Weights of a small transformer language model: MLP 1088 SwiGLU, normalized queries and keys.
MLP neurons of a small language model. Each row is named by its layer, matrix (gate and up: input weights; down: output weights) and neuron, and shows model dimensions 80-271. Each number is 128 + 32 x the weight over its row's rms, rounded and kept within 0 to 255. Numbers have three digits each. A neuron's up and down rows have the sign that makes its largest values positive.
Before each neuron's rows, "fires on" lists the tokens most often at its 100 highest values on Wikipedia text that the model never trained on. A number after a token or word is its count.

fires on: " to" 21, " of" 17, "born" 12, " and" 10, "ation" 6
L4.gate999:134125122146192124124104121076147143105153107151157148199091110091144130058108127118143057118091151100104146106130124147112148088129064094107163112076129180107151103089131128145144146166152142151123116110144179163161168123168144142099069165074145158122131076128173082175127155091144175148104074113090147106114047154149134068098138147128115147205126071161135065130074159129106131116041153093153075097112108159176138095148098126112076147146114130101117116125135141160118109104163114093153044181084113107169063144097124138043141155171089130121178129123143080086121169156143145148
L4.up999:118180160141143084131135118131159187181149084111076109157165087173157138133063127183100164055140149137089118134107166176169113090121164051155087140114091144061152074135130087138199104140200127099092095091093159124205107171096095115106105140122101098125139111081136097119045145112160111130168110161085071126158083094099162078127149128126065101108102128148129135117164107112099147100111119100188130110119123157116107174157089119120132110093137147178179060128128117076119098101208151136153082135141157161148182118107093083137152184153159112120080097166139104063147104157126082160
L4.down999:113133182149159134103131114157087078157091128156184126184114148125179143090123178174112178110091149129112161100154099120173130185121107116146155122108101143125157095116062128103109103164141119133136107108091135099160143113147134096125091160079142113162178021115084139166112099106195126103123102148113168099169075106202135099071152129164108090086117124102131149109066110203135142099138091098114167117117188107096124142145143116115147124090122142146128191158155079129103104087170129094159168132128104146146112143145123183108123061109137101066093061181121134160119105180139111111

fires on: "-" 47, "." 44, ")." 7
L4.gate227:130134105166105164124119083194106112137159165084163139107095154181094163106077156155117129145138089155164161184065082143123155113109134154135164130120195100076124134112154088154092175100118157163099119137188081081100110107191118066100093161124051164106166175176107153154097128096105118172107152147142154135095123139115099149154103145129107133134131174123121112127113090151119130172151137140148153145124098193109141126090146098088139177132119157167128169149115113167104181146133116141133131110102133135059092067103131106144065177179177136207154141069141136069124157042090166164
L4.up227:158117145134185189074151161180150129146129087130165156122128105160145123104096167121139090105134100105171153136072068120150084142141120059137158093111147134081109188105113149106130117132111131132088102144140179098174108101189093078121092146143097148089136149138153151136138145102110116154126107172203134146113144094133159123117102066106135104086131138157128092098156135126102184140131176132180149126132082132124101141130166098085138171182119087130132126132130118108160141059119146057138081058125144085167081165190126121114117139107163136203152138068140140047163147093124181195
L4.down227:097107113165158133091115123118170118162128123168087126122125142098148150102110146160159139104109051120139145082120149167102117109117129110094083108101158173157085166152139191095116150154189118126106109061148162110165129057092137121102105142117153148068108098116114149087131112140193169131124161202082147114146136128189144195124190142111127095124181155113153088113127128118137184163110175133091150128113097155150147106176177140129166167137118063136123108106150158129143132091087144085116143099165125078112083126223160129078174192091113132191123178095116131126135182112140185254

fires on: "-" 25, " order" 7, ":" 6, " ;" 6, "ies" 6
L3.gate243:156115129105053103123141052097119081106100074129085124110155104161109107171118171154079141063151103101122113099094105138164109146118176174131069114153157127142108136149144122107106131118177132159165099130080110112179127179150153144137112139147143143094113152126213143136117135138145126088073144135064071140155140143086158130176137115166074104105085080230125090098190096127105076163132159142028198119162139127208094128175108128160089104093108112147103178175084109135149158106127230117161143109179050139133108161126112103064168165099133090135088114114056111122113139171109144159
L3.up243:084106085135079109101099080147071146139099085164163099142104125075116165159121159179154162110164077091124034138088094072168090167100070177155132103174118092153154180148149078126170056155175184109192146163146191138173116136107134111110138184119133130150152126117117121154121150080111131136144118081167144120115094143171068128072126152079160186131098084096099077147159077124052140129167097099118090142142145147171148125151191140144115190081158139137094103164118143090158153108140142159154100080121061084139137113182093121119094141115175143101100030166086177104107123146133076169
L3.down243:151142139131063102151140105086124085107152101095147136184124150157165145130142117125159140094099161159126079102070110097127100188129188100096134149147087142129079104134164145131128101089104163083130125117046163082120204076191102168146153082139125108137167138070045178140104158127114074112161127111123134087085134136150073126163111160182132128135132162124095110142083108142175117198117105152117049082119128077140113074124141174145099109071107159140134154130088162091124107139195121080119111097131140116095107154170104170136103081150126100122136107187137085172083150107142197143

fires on: "." 65, " " 16, ":" 11, " ." 6
L2.gate192:147128150140110082092101098125121062074126147130134101057159099130121087095097119146122109151132133156111098156148101133174155156156123135133109111127150102143077096130078153129120112119140133188128160136134162135172109156107132061052164192170155158099117121163100109125133158152128131094096154129086147145151111163097121104145152136174127130107166150112143109117128142111093138151142114141151089134125165152097101141125103156123156054097193098130091111050167092146159131176136156144168080150130128181114175149110097043115136100148190129078101095176154140129150100115074165124
L2.up192:163093088114098097141147099135172106163119115054105139105170123121134133133103143112101126071118137156147220159083186096112102102106116077101130106091103138199159102132160065148159068087135087179082140141180066144146067065104099075114102065182132150157156092147069176151139194120133173092162129143134146135161181130123109110138118105170110140111185167171191130090117140171171153129150093084092127087070178134083175120124110098173170070164129098146128154118094185186082122124092109156160112108071096126099159178125147139128124140150138124094125182137109165150096123120113132070
L2.down192:092153101117143069129141121142130124154108086146139180162139096126106095126109114113131178084137146145120127226091199173093107131116130102207080085132065107150147146127125092145117172081125173069122057107177085151112136200164148132072079092137137100144099086089054098128128150135133163153124125181125127142142131105094086133196181122159127073156131164121129115092132153147093128125110105079117127123115137206144127147150139148144134120091179120107164075082175155102124153123131108129159099135068134171116119107124155163097145088154093106149084144166106138121174155133181092188

fires on: " (" 30, " Key" 8, "ag" 7, " will" 7, "ak" 5, "ild" 5
L3.gate1000:109134132185106097154160101109127123137108127178096129072118132146187130119051141138112066067131135165111139133192130120146149137130172098103109142076096101111116111206099090135127120083145142115177182122084143108126089165082108118111148142156088140141133125098139081046128104147151146112158124132148171150102138099095117181120078175114113087158115096121160140182130112132104151091057123120111137099160143089154167162121142081108109128136122138119112146170133119111067135118107109185117071084063190159173151109127153081131120150129053162112113081140097153086166091186183156184
L3.up1000:121144088173118125172136111092098149160137152146110182089113125160172156113120126146127155168135128201095189128144084116092129115157102088075079124113114123130134069107159124136116084114163130106159192120091094140105173132099086107114188168172060131128170164101125173106168154173147109120134149112091160157114086109081161118097086137093155091164151169168194186115192125129124108084114127112149113080161176111155086117153141112128068145161103128090112137180118140147131183142174101104092099108134155122136153176135125121117142132134075188132121122113123111112137101135162146119
L3.down1000:131130133148166052095093080081143119155102107143170084178107145137131158090157153159162092067119112073106111148152129082144139097157116117161087087138151148133115159157150099147055147139088079168118131135111090149093106139115156119154119124146174132142171143121097102084090081131109124128114092096140159173084137130148117118139145077138148100169138069145147109168086099114097126080115178141071136158134079173156113157155093111177096136164146133121141124219109085112124136105109146083137123159142165114126160079165076116106155133145069174082150184155161130140149074164165166103

fires on: ".\n\n" 69, "|" 9, "-" 7, ".\"\n\n" 4, "." 4
L4.gate855:092146128146153117130089194096176107141148111112086149080097122171085168161085189154174156113125144035197084095096137135126069155125141181153111069155131096156131152154117108122077142119109123142084117112075186115170189169111103153164087193143138118133151083100121106152177185146140134124110138108169109133092128148105160152083153192121158077087113147134119115093159120141152142149183113216149114127168137153127115083112165117142161108168112102174126172122151075093153091144151147121112130097154130174068126113147122115134084180144153081179188150123147135125125166132084195228
L4.up855:127152121160156092096119152130177136135162125087122096089116102168116178115062147112145137094078162087171039103092158139074090153127141140167143061183179107173120137129160065145155149156132158136070138163118180128107177076128118176187138113145136139153141144107100119196092167159156171146145114153157107154107113154122136125138125158103179127130136205088112138116128086136116139162124126156136136111115171139098129121105190120181154150134098076146162158168122107080117118159125181055150094083104118151044162102109087111106152192153120105129151134088158131092140128126126150144
L4.down855:102137138140181108087200118077159086102158121096103097161124133065129184090103125163146131141131105146108120092125127094120160052101138089130179114194201110144109110134098116137136111115141147135165173122117199071118143131114162143140099130150106128133188148125112138162157122119142128122120176173117137126085166185143127121111105188089111128094180134125130151121149140155161114127137124164084139118093087114165106122189165132093137105143172151107102142117100097142134054086127142126098184115140092141123114149145077131129097255144114183161156155157135153116151156123181191255

fires on: "|" 75, "-" 17, " |" 6
L3.gate791:117130105096123171067126064115170140163156144069107111118138100145145105063130116164093160075115100132111073170142081059091120141143164169173074120112106094138191154126117093144124125153085208061133147120100141069170132150158136070144117168156115194153116184113171092142120134124177112161186118125150184163162101166128128117157102153064126138094124119137090144089140135155149148133122131068071123157171133129177087130130093106142123114155125143068129129114142089142086149156055151123083132043109099142119122158140159155137085195118121118194159148053126131064147147117154145126
L3.up791:118142128062145167105165112157167117097110146116083172096135097166171077126143199124090106089114122161190149199142136130171170157159103126145073107073127136169173182117070052174101074099081105052153108095110134158132173137125073130126122132126136153146116154129152125155149128139119084123198144121138113103172052094109142152180131164092092135135160169156096147097127135168093129129193176119100137185169151092150096103152111068146087128126144129143148116136092092110132134098078105078149139109147096146111166180171100112101077156129131168166109108133132171080164109116111123135
L3.down791:121097155151155179074114093134161076109138105120104144157135139154097109099193171153093150084154134102107140121109152111126104127133121160122165143126131102127097132124085096139150176127156173115120076085146198107138062129111153110136122129138188157143188158102123082113139148080125063124136074161072108142116154138105129154166117166144116142125191174122110171112097131154118165128161170116128134137150147111183158129115092110110121146122088152155149105153112085133101116112104115115205104136104131109123115125192195180112138243171072113204086115115153137074109132093111169255

fires on: " -" 55, " |" 39
L2.gate381:091057122072150139183136137120138150161107185089155123140151144145104086096146175140088156142159128092142129165156114088080167153107196133125128134036156119141143081136155154122129084127084131115096107148140125112168108143118143101102134127133171120108082157177064051074137128097138145136081152140101129113137061182217107195166104110092146135149161083137068108034093101149102119139172123131138094137153105111158127181160139127178134093170147153086099126164126119150057170146196187158104112061124088101186180165054105165108104151126161127086181155175082121122149097137137167152
L2.up381:142150083134182113172187102169141107184126124131146098138192119113158085172115196121096189134127093081131124166074116058083128129102146080164098134093160193093137167106136070118175151118147158113110146148099150095145068147102111099105107123064140135160120171094128113125120150106188145100149146142143121094168129058134112160148128146088118120150109085193050076114134164162115160109173114135105101127102096099149091152111088156184093172158098081135131144136132085188119159128131078126158101040155059158162174089083166095104155153138155083150121145138114150101133114117124110109
L2.down381:093096097103194171104152097165090162173067167114127127112167143092153115140139133060137130141091115126105167112145143104140183110153145120100127083167163148142138132110148117175153116156123100138116056206151107148097110157202183113108137181141083129153070130096121143143127115144055130100106136142111107122120182136128133095173140190129193128122145169169103144128142134111044194123137130096141140148145119090112152125139165159154109140119162139128112134142111162138157099143112114175093096063127147069225112022148140172164174167171153131091109098202080137115127149160169166178

fires on: " is" 26, "," 24, " was" 13, " in" 11, " of" 5
L5.gate19:115146143156121149131133149187121183118162160148164083176103108119100125178102155148153147084128086069118148154134132046211115096189127107085087130174131115108139089142130107136062116157098094139148127058169115108130122163114118125155130168154115095179166194091109116130150153149158146157159117121139184152179081102116147118135132172154140134149178087135107159138151074128071102136161147058183102137200165120116132123094117139083116129127106134166119100129106175101117164098140119116162085096130143067084128089186134118132136131164122091151202093117120128135139160134129087161
L5.up19:224168145146122120153055116163144138112154130105129102117128150134118119161153085130206118182122135175140134131132149054135117155100149125110148092121121193095153143092155097107111111166057079093103129077171147117105131083091118077151159122176140132145116151087093178109171067127080176139229133123126081135091163162141118131172134124174142169115146113155134144127146130151117190104078127106163136082154116110101096119130086153123153100113119092102139115148114123109144133146117129137184114061163096125154154116154076086113128160152104119125076152092094117130120123135106123143
L5.down19:175151136166131140149104108149154101141121107154122180112189108127106159134155141100159142134114119185133169138154147136114130137140145137135092125128165140131136089099131117107110149128109047158135121141154184157138156122084091125082146061108145100143174082113129121136095138105172143132074152151118108109093129176181145141161109193116122129108100162159111158111111115132176103141146121143111122120113114135130135108100143085141153075108148111134134104133125064142134105115097157123151176132201131173104034136137120120140133106075159080078157203090202151133079154119130121247

fires on: " and" 21, "er" 11, "m" 8, "ra" 8, " or" 5, "ter" 5
L3.gate601:141160152121172098152147089117103129138113082213095047072180135192120122154225156154152186124114108103132138167153118105150145173136062117140116087183084088119117086140123092123149172052174124104086139131095147109090156132168113086171118095105131152114174143173124102157059161109078196067153134145186140102148157151113098075149142155185124126159183119085163118210119105084166145104126123186128170104145142101130154156111151099149067144068099133125083090111152166128093114143122102125160157090123152120154086152144119156121103114138123074146085133203174129174130161115119122131
L3.up601:177077103179173081064197128061117089091163128172162095132128143113158139152131134134144118123134128129152140057140131133113159164146149132156165144126184142157142168058067196100074187136102167162168098134147085163162111146132179174176107176171168144177128116221104149111096167150112138125214104118099120120107125088150115090146163169168074101133092089113121106034117118134106180102161088126150110141099093148074068111106079101109178150111124084135084100110096148111121134141151142113092054122118156127174128153087115136159151132197166092071158165123188169126159092096081125144
L3.down601:152114133126111153170148146165101179106155153128135145160123201127112108115105120088087119146080119093153083080163110147127131067219149110100133152158077158104142148102151090202133099145128158069117157149100084156122135099141115223097057115138129156113072065141092095143139112094148067096085127108100090155125119106133045125118180138135090134153108115140123120180097132139157158068125119140106181074101134117171129094162108147181138183114070194088122173193132147074101129143149090146138185061156127123124160132133174138163124112152122132124158095064151141227157135129126158102

fires on: " in" 51, " on" 12, " /" 6
L5.gate272:083133100148134131061174079092226145080128124170117159138165119085100131102054123153120141150138116121172154141120104093084102154118072155117126152121146111104185065095082180115145146175133115105139140073106128136101179118122106135161122184140108145115121221085157172208161161098087165137107125147132174080119104114071131075140116169093124130185157137147126148129138154093107147118155126124126061162149118110079122127094088145128143123151130130161171103137121117097156211167112161154205153134155120124075132094160083112139151091139177128100148110124128091128136088136105109119
L5.up272:171119103137127126101106072132128158122182130103136129096119122141115109070123062099111188166105173172142068108146177132099141132153075075171129130156130109153156123153084087157177152125101102147142118165182152148149154119119103111139110159195108158078107103109107182152113149108109130136141094143180098132116110122142136057167143154079092155093106102135057098103135138157091080095091117111117117162158171088109157136110159095148116080079101082169162091154188095138100099113101184160177122121114126137157101131128101174122167129099159150144140116165160166129161116058120078139
L5.down272:151122107169090117128149141114144101157117095115084161101145126143114114061108167087166171058065099190165117134083153135153109103114134126147139185140172133086162118079101145161152144111166093098114174115121190168130089127150153124117065183214068111124108101105097142058088166129099156143145089070088090168089073161158113053137118172133041118119102152160129105143158178101117136173137106159129134183148160114127135140118154102171114090105128105105089102097143116130108049152162129139145157156162131117143105043158178191131153076149182161134118125124192111117098094141140115178

fires on: " |" 26, " (" 10, " as" 10, " over" 5, ":" 4
L4.gate1045:052095065102150070162149137098080134100099145120142146122163178110127105103164111169146098132087105183109097126166110135112139098164138134147078108134121125093120170107101075162090132137117154087138111100100034128151074164123192153154170153138124157142131103123154125127164110173056122173115073206133144103108115126142181146183153147126090157122090101117077142092117108099129155090164152124100127177155096129156183118126100131148180085137169141121143113120085063098169095099155108146161133133131107091088084137126154116181082111084113138131125114071153142148103156143092133106
L4.up1045:126157146148125132130146070188108076127170115132151148155120184137107075138144083152146143172164125069099111146139056102125072162089135161146120137123155111091085130141130142159167164093180143080148103103110081145123077175143101162146139146193128159170115128072141157140118130149115108158088143143130108085126109190127157151097171126166124120090081146100095149121171102082123125154121158143169162180097141110168176133076182134120152095094133221034168091124058113164060118126148125118123182129123123178114132068080165064181113099101150205123126088145116119116164158118179130074
L4.down1045:088117166145182143124154131111118086186141165106122076093159167139065094171151138157147116148095164098134123125120181136150116120139116071171126090124086173087183064023093094128102154179135060109057064177083137115131098113168147131178143125175089124138142125081190089132127150158089137117118108126124104151127111181144147162184132209129173129128131120123107153075123071160114160105121109140174121141140122166153113108185169097113132107085119124124140137130173120085092069057057131140096079173170095062150075083150153159108099216112109115139157104154099118101098121113044128158

fires on: ":" 27, " -" 21, " –" 15, ":\n\n" 9, ":\n" 8, "-" 8
L3.gate100:104184157203092127135117152125149189082113115182115135118166124095126148118074187103178114144117133136157151027072108118165155157128075069115137086126158108129123126112105144153082155077162161117081149138148158129098105080106105128127165152063121066068126061094114110145166104126094153135175144215072127122084104081131107101132182128141211150116181112156100073156104096127138125109132121076191101136102131105119122084097134187114074140142091116112083107159139118101088091130162159116123141104184105102109117098155099144133101173124126112043115157129107087087146154164088164111
L3.up100:120138052129098132164162185074102131157061156156096097064145157090130134165065137150127109141108111134078076207122072137151115179134092162114123078099170089143140123140053060176102109132126147145133103158098161089140129100120131125124099149090171122096134127080174143112106124133150121127126153096126138082107102097138124107142138155102170120144141133181061118110112126125119099157139188160193073110183158146142168157115194168148138095087167164119091160143112170177116115057133158165065126135147137135143148186136103182180106136051179149138102129120123147145083183150158198057
L3.down100:184140139149158103090067162163115171175142113099123120140130149116131048128171168129161162136104158147107176106131160118104192147184168181066144109132152160187177142163151123133147088173129116094128088114164124155134110138085190115178094168147110121123112144124086174137174091155160134095079134094179086116192117119091181162147131189172139152136161143191065096165156132042153104125087084167129057129111135148110114164180085161147165093110109086102113105072084145163107088140128160152084130084135148082156109090073136169172125128113171154051164124165102110187140117142157100098

fires on: " -" 33, "-" 22, " |" 17, " –" 16, ":" 6
L3.gate337:119107083143149162157151160078103161106089091120042118121108149106126136073131152175111141139169119165106135186103164179169132113081090075118079119149163158155173070172118086124089138113145132119067112100117077113132174148191124186116200150173178094122091095079087200155109149102046193085107078191118168051107109131081140088108076108163120093115207133130142110099115138184113066157133101131121127182180144112112128069120178167135110197117128143148073102094167074075128130153162136134141102113138142129126137126121103129084088182155137171128148160121119138120075098105109129134
L3.up337:088141076138154132136140127118106136101147092110085135151138126123139134127108129195061096197124176133151153105095161131097105154094094086127122119133091151195108124196189107107132132102138162120084127153052082090125116123127136149106167159085113107153140132091074156131095105136162134099131150210134167118154054126102150108143042097174231119075120109144171129126113116098111067091151162084186173120165113115139115122127165145128101176120121115112085129078150186094107082167155184079094105099119137129136121125153173122066066121054118081082134115085058184137114127111124084097
L3.down337:126186178203152149154140129200149114109136120135110110173124104128113069132110152118123141158140099136142164150104120170151133116069148102062156115130075178165193134112167151192150088117078165093109074169157109121084093179148112123132140154139099121201105116156110136178159147073080179157110151189106094103072107139100122123148144133082168160157168108118080101062101103105164152154203113204083126103116128105114141169114150121099075113143163148163105116134098132144111080116152195123142140118124115175174109090146133154105131195099132151118151172149116085168154134112077105255

fires on: " |" 100
L5.gate856:128143136120140137112128046106093136176112151061077112129147037144096118125075139095111164105132152097152083138098105162173132119111150162125138142158147157143072164151163148133099138127085177147165072116119095189124078055100140095119132158091100133174064142087169065147175167140147147140146116141092083114104121172109144171112162099138156151161122104090131089131111093103111137134189101091164136153090165128113113129164147132109119125164122161115112087146194174086181148178196189106136089099184139176140075146096127171098144117110122156095123104101186169159136155155146166158
L5.up856:089125124140142095101135127138131095142102112136185123108105175117095130042117123123138154190121099157131106130148107118161098126122053107135171228111149144131118117106136148148133122117131148061159113183168125071195144151105103129116097077096137137108158165117090078064151126123150104132063131126180115085088121143095101091102103124137105170086081169105128118084181088071050073154132178127103115157114145149141100150089113167128143107076086164107170151087077167136107171128034133167128114105104140165127156137098124140082127096099161142118143129151141072112104130124135088213
L5.down856:161110116121127189085074168137146162100078181117116144177144087162144157111112131122116174083095099149081159129121161129127117141136134158079144138111164135110163099150204164142099175100110172111135154152083156074186120149101161110177156163141119146143144172133096038120109144163130078106099152151136101149164114182113111136072125190127091163094147104138106152119100091108187163094155151122134097162143158127106188141138182106128165130168157134147119082112073122125172117149113138127102118103062139053156084162144143141143133186155133143153097120169119123137124082127122141249

fires on: " (" 55, " or" 8, "ch" 4
L2.gate536:080116146161109101161127116135133127126133138083115116142095136126157163100172106152185147089133068076146184097197113115137144171152187099159133083072132146142135104157077059129152123148109129033128041159137127083152125115107147141180128109105100095156156153159125106131157177127144148162145154112136073088132110075120160100100140152102136129137115107150118098148125102104125143095172168127132122156175103154146143147169154104063168117149123114149114116153123066133095164172096145076149076098082107114108143078108140174110160120210137148097096150103106172109119138138082120109
L2.up536:216146102151148143130144104053228145134109203157115140151114087031160162091120139150172145220106103132186106141153104175072138113134157170096117144122121148114085082092105111178092172120140098086123078131137042135114117111188140115166072090151136134185126081106093187166089153086124089123178115127090151073153168121118084129130149143138112107099140097131142127120127146132165059151180115145159128105108129152104154113128161072144122138139101162161102123141115140139081163169085104090123131153151148160030168125137122185085107115132121130143123123148107111150139154155106125126
L2.down536:176096112137167134111094115111121102161165179158120096190117089096072142114111099129110119159145070124154067133110136092099093132151177117098135126109141125171103152115137116164113081079109084140106123123125118161150096155184143164103112136177179146125134079120139092127147148146138100144188150125150178122123121128121102144122186087182060134147069070132091150130046130120209142078157067100154151112139119143142129141133159128167117180117150108124108123216113106148126150150077105106155129136118190100104103146088141099118168030090096176083148182169078073176136129206132117089

fires on: "\n\n" 29, " or" 23, " before" 11, ")\n\n" 6, " =\n\n" 5
L3.gate1036:067107122144173119051134169093086159144088160108092091108115132165104123091152125147104173160147133128183132127118160103121111152163095151216102079137126129151126123115121154063161160168126179138186163138110172080147156137122123096134124185105064165096128136119140158101195167132179157107096093095116106121180093129118014091140122145106123118101144109074119125138168138136156139140186155112135151113148115158150122144138169131119107125190121136171114147187127101133111118116129186099100118090111136096186092144066105131127097073129097092160134154151152160099129129110064181092
L3.up1036:127120123168145153135107162106182129147135086150069150111137124093128121118128112158104135124178089178120084117071166151131142112121121131152168119130155097186120164017129160120156206153095139106091094139172060134127090103113080166087142114143069161130144137148137165119145153143122107089113079137162100113129131165096157177140145081182169148205150096108122156113126162158108172141113135064171133122131117122101109124101151071058126104157099184154136127142189139160099092133105130174076158154140112135079088143110185139120115080155192120149121097179120149103168162158124176104
L3.down1036:139106181181148158188063192145174080156120136153158144080153062069153133145101125101133137166127094128095096132114174193108157105083159134127152136105167120179127173155143119168191178133141113092128110104178107203152103073143163163106122066125115139152180146150151228119095165092096117163153142153121131113080160162102159197138172139169126147147142071158067212099102133133170137086111133137138120152117107144153138096090160070144084151115080135132096097133127069145196154086121143208122149166147145175059115126136168147140141132145207138124141145190084132126146176138157102145

fires on: "." 46, ":" 15, ";" 10, " ." 7, "PA" 5
L2.gate356:114131069180109171141089096106146137180092135150112097135121126112127146163124121105162103116127116166107132154099183158112122084161130103048092141111100132117137166117009136132142100085113129129104159143168122129171110102161142129114135109138142073096099085108064136082119073167130124076148143194088108085180127124048132119128102143157083119181141159132145108196087151133106110151037126157092092074126108103122164100159163134134125119091179153171084145116130097145144141178095141092145087124065101144105130155168101102147213128224121174052156070109123167130106125082117166124
L2.up356:138147147205121134129147112151120158082124122077101116170138151154098145150073118164159082124150076185152114090125148186115047162164101131116106063159088146076155163113143125120159112114078040157126149168101072151158124102155161108122205107113135139141115125142128153154082181109122134088169137121126049081112094186085117083149155137139133127152110190131122096182124178130116149156143154154065062115115126130090125117144099127083127053131172090055111189113115118174127075161175135126200099116150112137130110168195190091158166093149102164089138168167111117161157140117126176155
L2.down356:078146170161154110168173075139140110140127128109124100180138102175122155103088119168106134083158207097219140111168184120089124125158147060118153170118151126129142064125106075065182147124112198130094088116104093167130134121129111081157101121063148162118141116143124086141067166124194133186097076163143118054117099097162142133142160143144169098072100119128122199084103129123088167120166129113127157108130094105116158118109067140109137084132170130110204116170096159142101105131113086176098137097098103173163170111120100140152133100125090127070182151129123153135159138122149121194

fires on: " |" 34, ";" 20, "a" 7, "i" 4
L3.gate690:122113105102166227139127150184145069118101128109141152083128154090131148118089113129141102109112161101204119119132142109156122152170146138165086110138129147154120153059170116162113143117080163096111174177120167142176094164092144187141123103181153107127155110113076105107193074114121158201162165154143150099121125130175128121042157126158117133123075094144119115119123185106081179081176152165153168111106106168098107163104096105083092117104140084091101158125157172206174126143069201137091149102119107138082148139121154113167135063124118137129099121169139121145123119131136181116
L3.up690:145116104148085135178122168158186105160084159134103111094109161123122170146091168112084137076091179189112133111149125109155115144138132078125146135107158161147090153122173173187132137087079138052146063156147123155195128149218207135129149079111135163111154135123133063144100084100107175170146119085180098100131142105134121165171205161138116141117120149166138128176179130160097134093137099159114169088076115155160190132167125088133119129096177131162130103145166103063183082141109115155120147091055059149116100130123156037110130127129122163120144149149172132103130155111118142136
L3.down690:080137127092170140108169139158143142143110196137167165186186162139125151117149120117121075113052096137104142127175101100102177129155149132074096114134155191147150124117148109178118077125139189191134083129192163188122145154115115130110116117066189151107148190122107075176144122117167077121089182156088105140150149114062123130179107139117086166138081154115146066168153164163157201071162109110124139111082143104163139138180109099173184110168088154158124093129126107141158109117088115128115122173158060068167088108152133139143181149184113107117125159186122144149143132189142141221

fires on: " |" 28, "==\n" 11, " ===\n" 8, "%" 6, " ==\n" 6
L2.gate88:102115123145121154147186144095115149099175137115087116111098179184103161064115186119161157121117134073172085078091158145170109190150086096176109123180159044087143113133162026085128105153106111109171128142108169063140161151140098113167134167134062108131140154120113116081121116116099152164151157116142134104150110142153172098148158112081081096126142163115139121119195144180143093161164101174165089100134108177119109121072178115116153115137166122156160156137104097149147140082121155046155091095090066139142083110085112115165143187160092096155080115065139174172083133105109114126
L2.up88:103120130136104188146212147113138087124154118128148146110108152166065147074150184161143116124121153083119113106142136146154117131161077072185129092113117055162157102158158062103168074195107107152119117127097115075135178175172119121193121169133097093103105157121110045093143102099131178145105172124121164095155092136139165102149132157054111119131169139081121169125180093140152119134129084163162102098184120180124119100108102096103159076126172103160146118084139116164137177112106155108190150062107057156114097097087153085162131165128132119148097102102158181122079099083098152114
L2.down88:110163174105151153182163122136089148138134080126099064090121156119144151115146153110217164142127146121181110097079142115145126117133133135150120130192119103088113162125115083156162108116095108125129135169101167117125139086083186124123141090111124143114139095078125169147151136137092098178103111125132115133108131145107110087169118162096085091157120102109083134126139162129154158166165083165117125142156152146127116138073156135125121119168121094102142144146134099172118154120146128090155075125161085156096063102172146165173139255173132089167139168142100113135086179122123088187

fires on: " +" 42, " −" 17, ":" 8, "://" 8, " -" 6, " ×" 5
L2.gate698:182129129122119138150128144135079168098076153115087123186128189088044071157095080175133137095149130123131104112113157143114121138132159077158172150145124109158134122154139094120080077165172095193116116161105147124145130123172139101143121152122149126189164127147129196136123074117129148093087136133136139087131042136165151196111140114106094112128112055104129141102082106135099071135119158071127132148158100177052091118109187126108104112171087138114087142129156174135076111180095079166162082145126109138059158130106160141097127136141159059111161130114132047159112111131118133147
L2.up698:172121155147172138108109153138046115091117160153150139178152158048081123168109131115121131151119186118135100122109105082117145108081136119133166142177116112177142174142092110144125078171133167118114125161084140137083119150133137136137130147104113145195064093096094165134056078146105097085077134158140165143087076092121167222135154115122141127152158053168110163110122133124162100068134161087184058119130116126099080142100097096129122123165133134103084129135093186174094163168122099146125118180044096123072129148114133131106178151188168131061123151134134114174107127098092073087
L2.down698:093142147151163132210109127105111116138081124101107149130188146093114100081204103108106147172112145127106112083108132067084133084119123128114119132174134169146208162155160146095132114115084124101142128162113121128108125150143177165145145108125082135169194120142128198160140120100135180131159115078167114113124092159091101175123124197119169135109078078115104121089167117155141120052132122047160168124095138114112131167110149101115095118119134161162129078118059132178099138183159142161151112097108095113152108136112172124117172128141184097187138093140155077141187171091138113159

fires on: " of" 23, "-" 21, "=" 14, " the" 12, " -" 11, " as" 6
L5.gate151:131140170136152108131168130152087108128092110096110127089109166140119098081151105126137123136108142096129122159101137137190128142088117115153146079176131106113099143163121107078154145104122133105130072125105156058213158118091092151161141081134129126120120108180121129103163201121116202096161100173100138146124122178112099165180131141097110084194134142086117150159138098171175082130062145119073099136104159101180146092162131131114164098142158178115136147123117096080109113120105180105107114096079162137061108137158167117077158116161092135046141132138113157129195130167052126159
L5.up151:128119098127105131139162101127180185112160115143084082097120107146140112054177138150185065113073137089159181191146124160109149105101166172163195108120118159161139086115125070107078138121103129131132102158107134073160101100178129091153155082101177145166122127140109158079107172141120077152110147143147128114125152079104124098175151145119124144164103126086112118124128091091166168184106107121116112160126126115142115125122145132157173106087154142143110086116118104093152127158150136140205136121154205142044133080116160149083125175176094097109127156171131177111149130110112083145
L5.down151:115133119132148078057129095136150085104165160162109106105152162169153093166107130129170152104114088130181159123143116132133134103099134154119127125109144116146143125114111132170139144115084140125117087148129137090167116113181163144139155156146133133098137146029106164128111167138079098159175082216094142146161186147126150124114104115068129155143139151084085141136104176119157155175174146146120156135054092126103165109173145152144131216174126163166135128142158075097135104104064160118138165128050096122058115133113146127103120202154121082103154071117095152138106123184088158243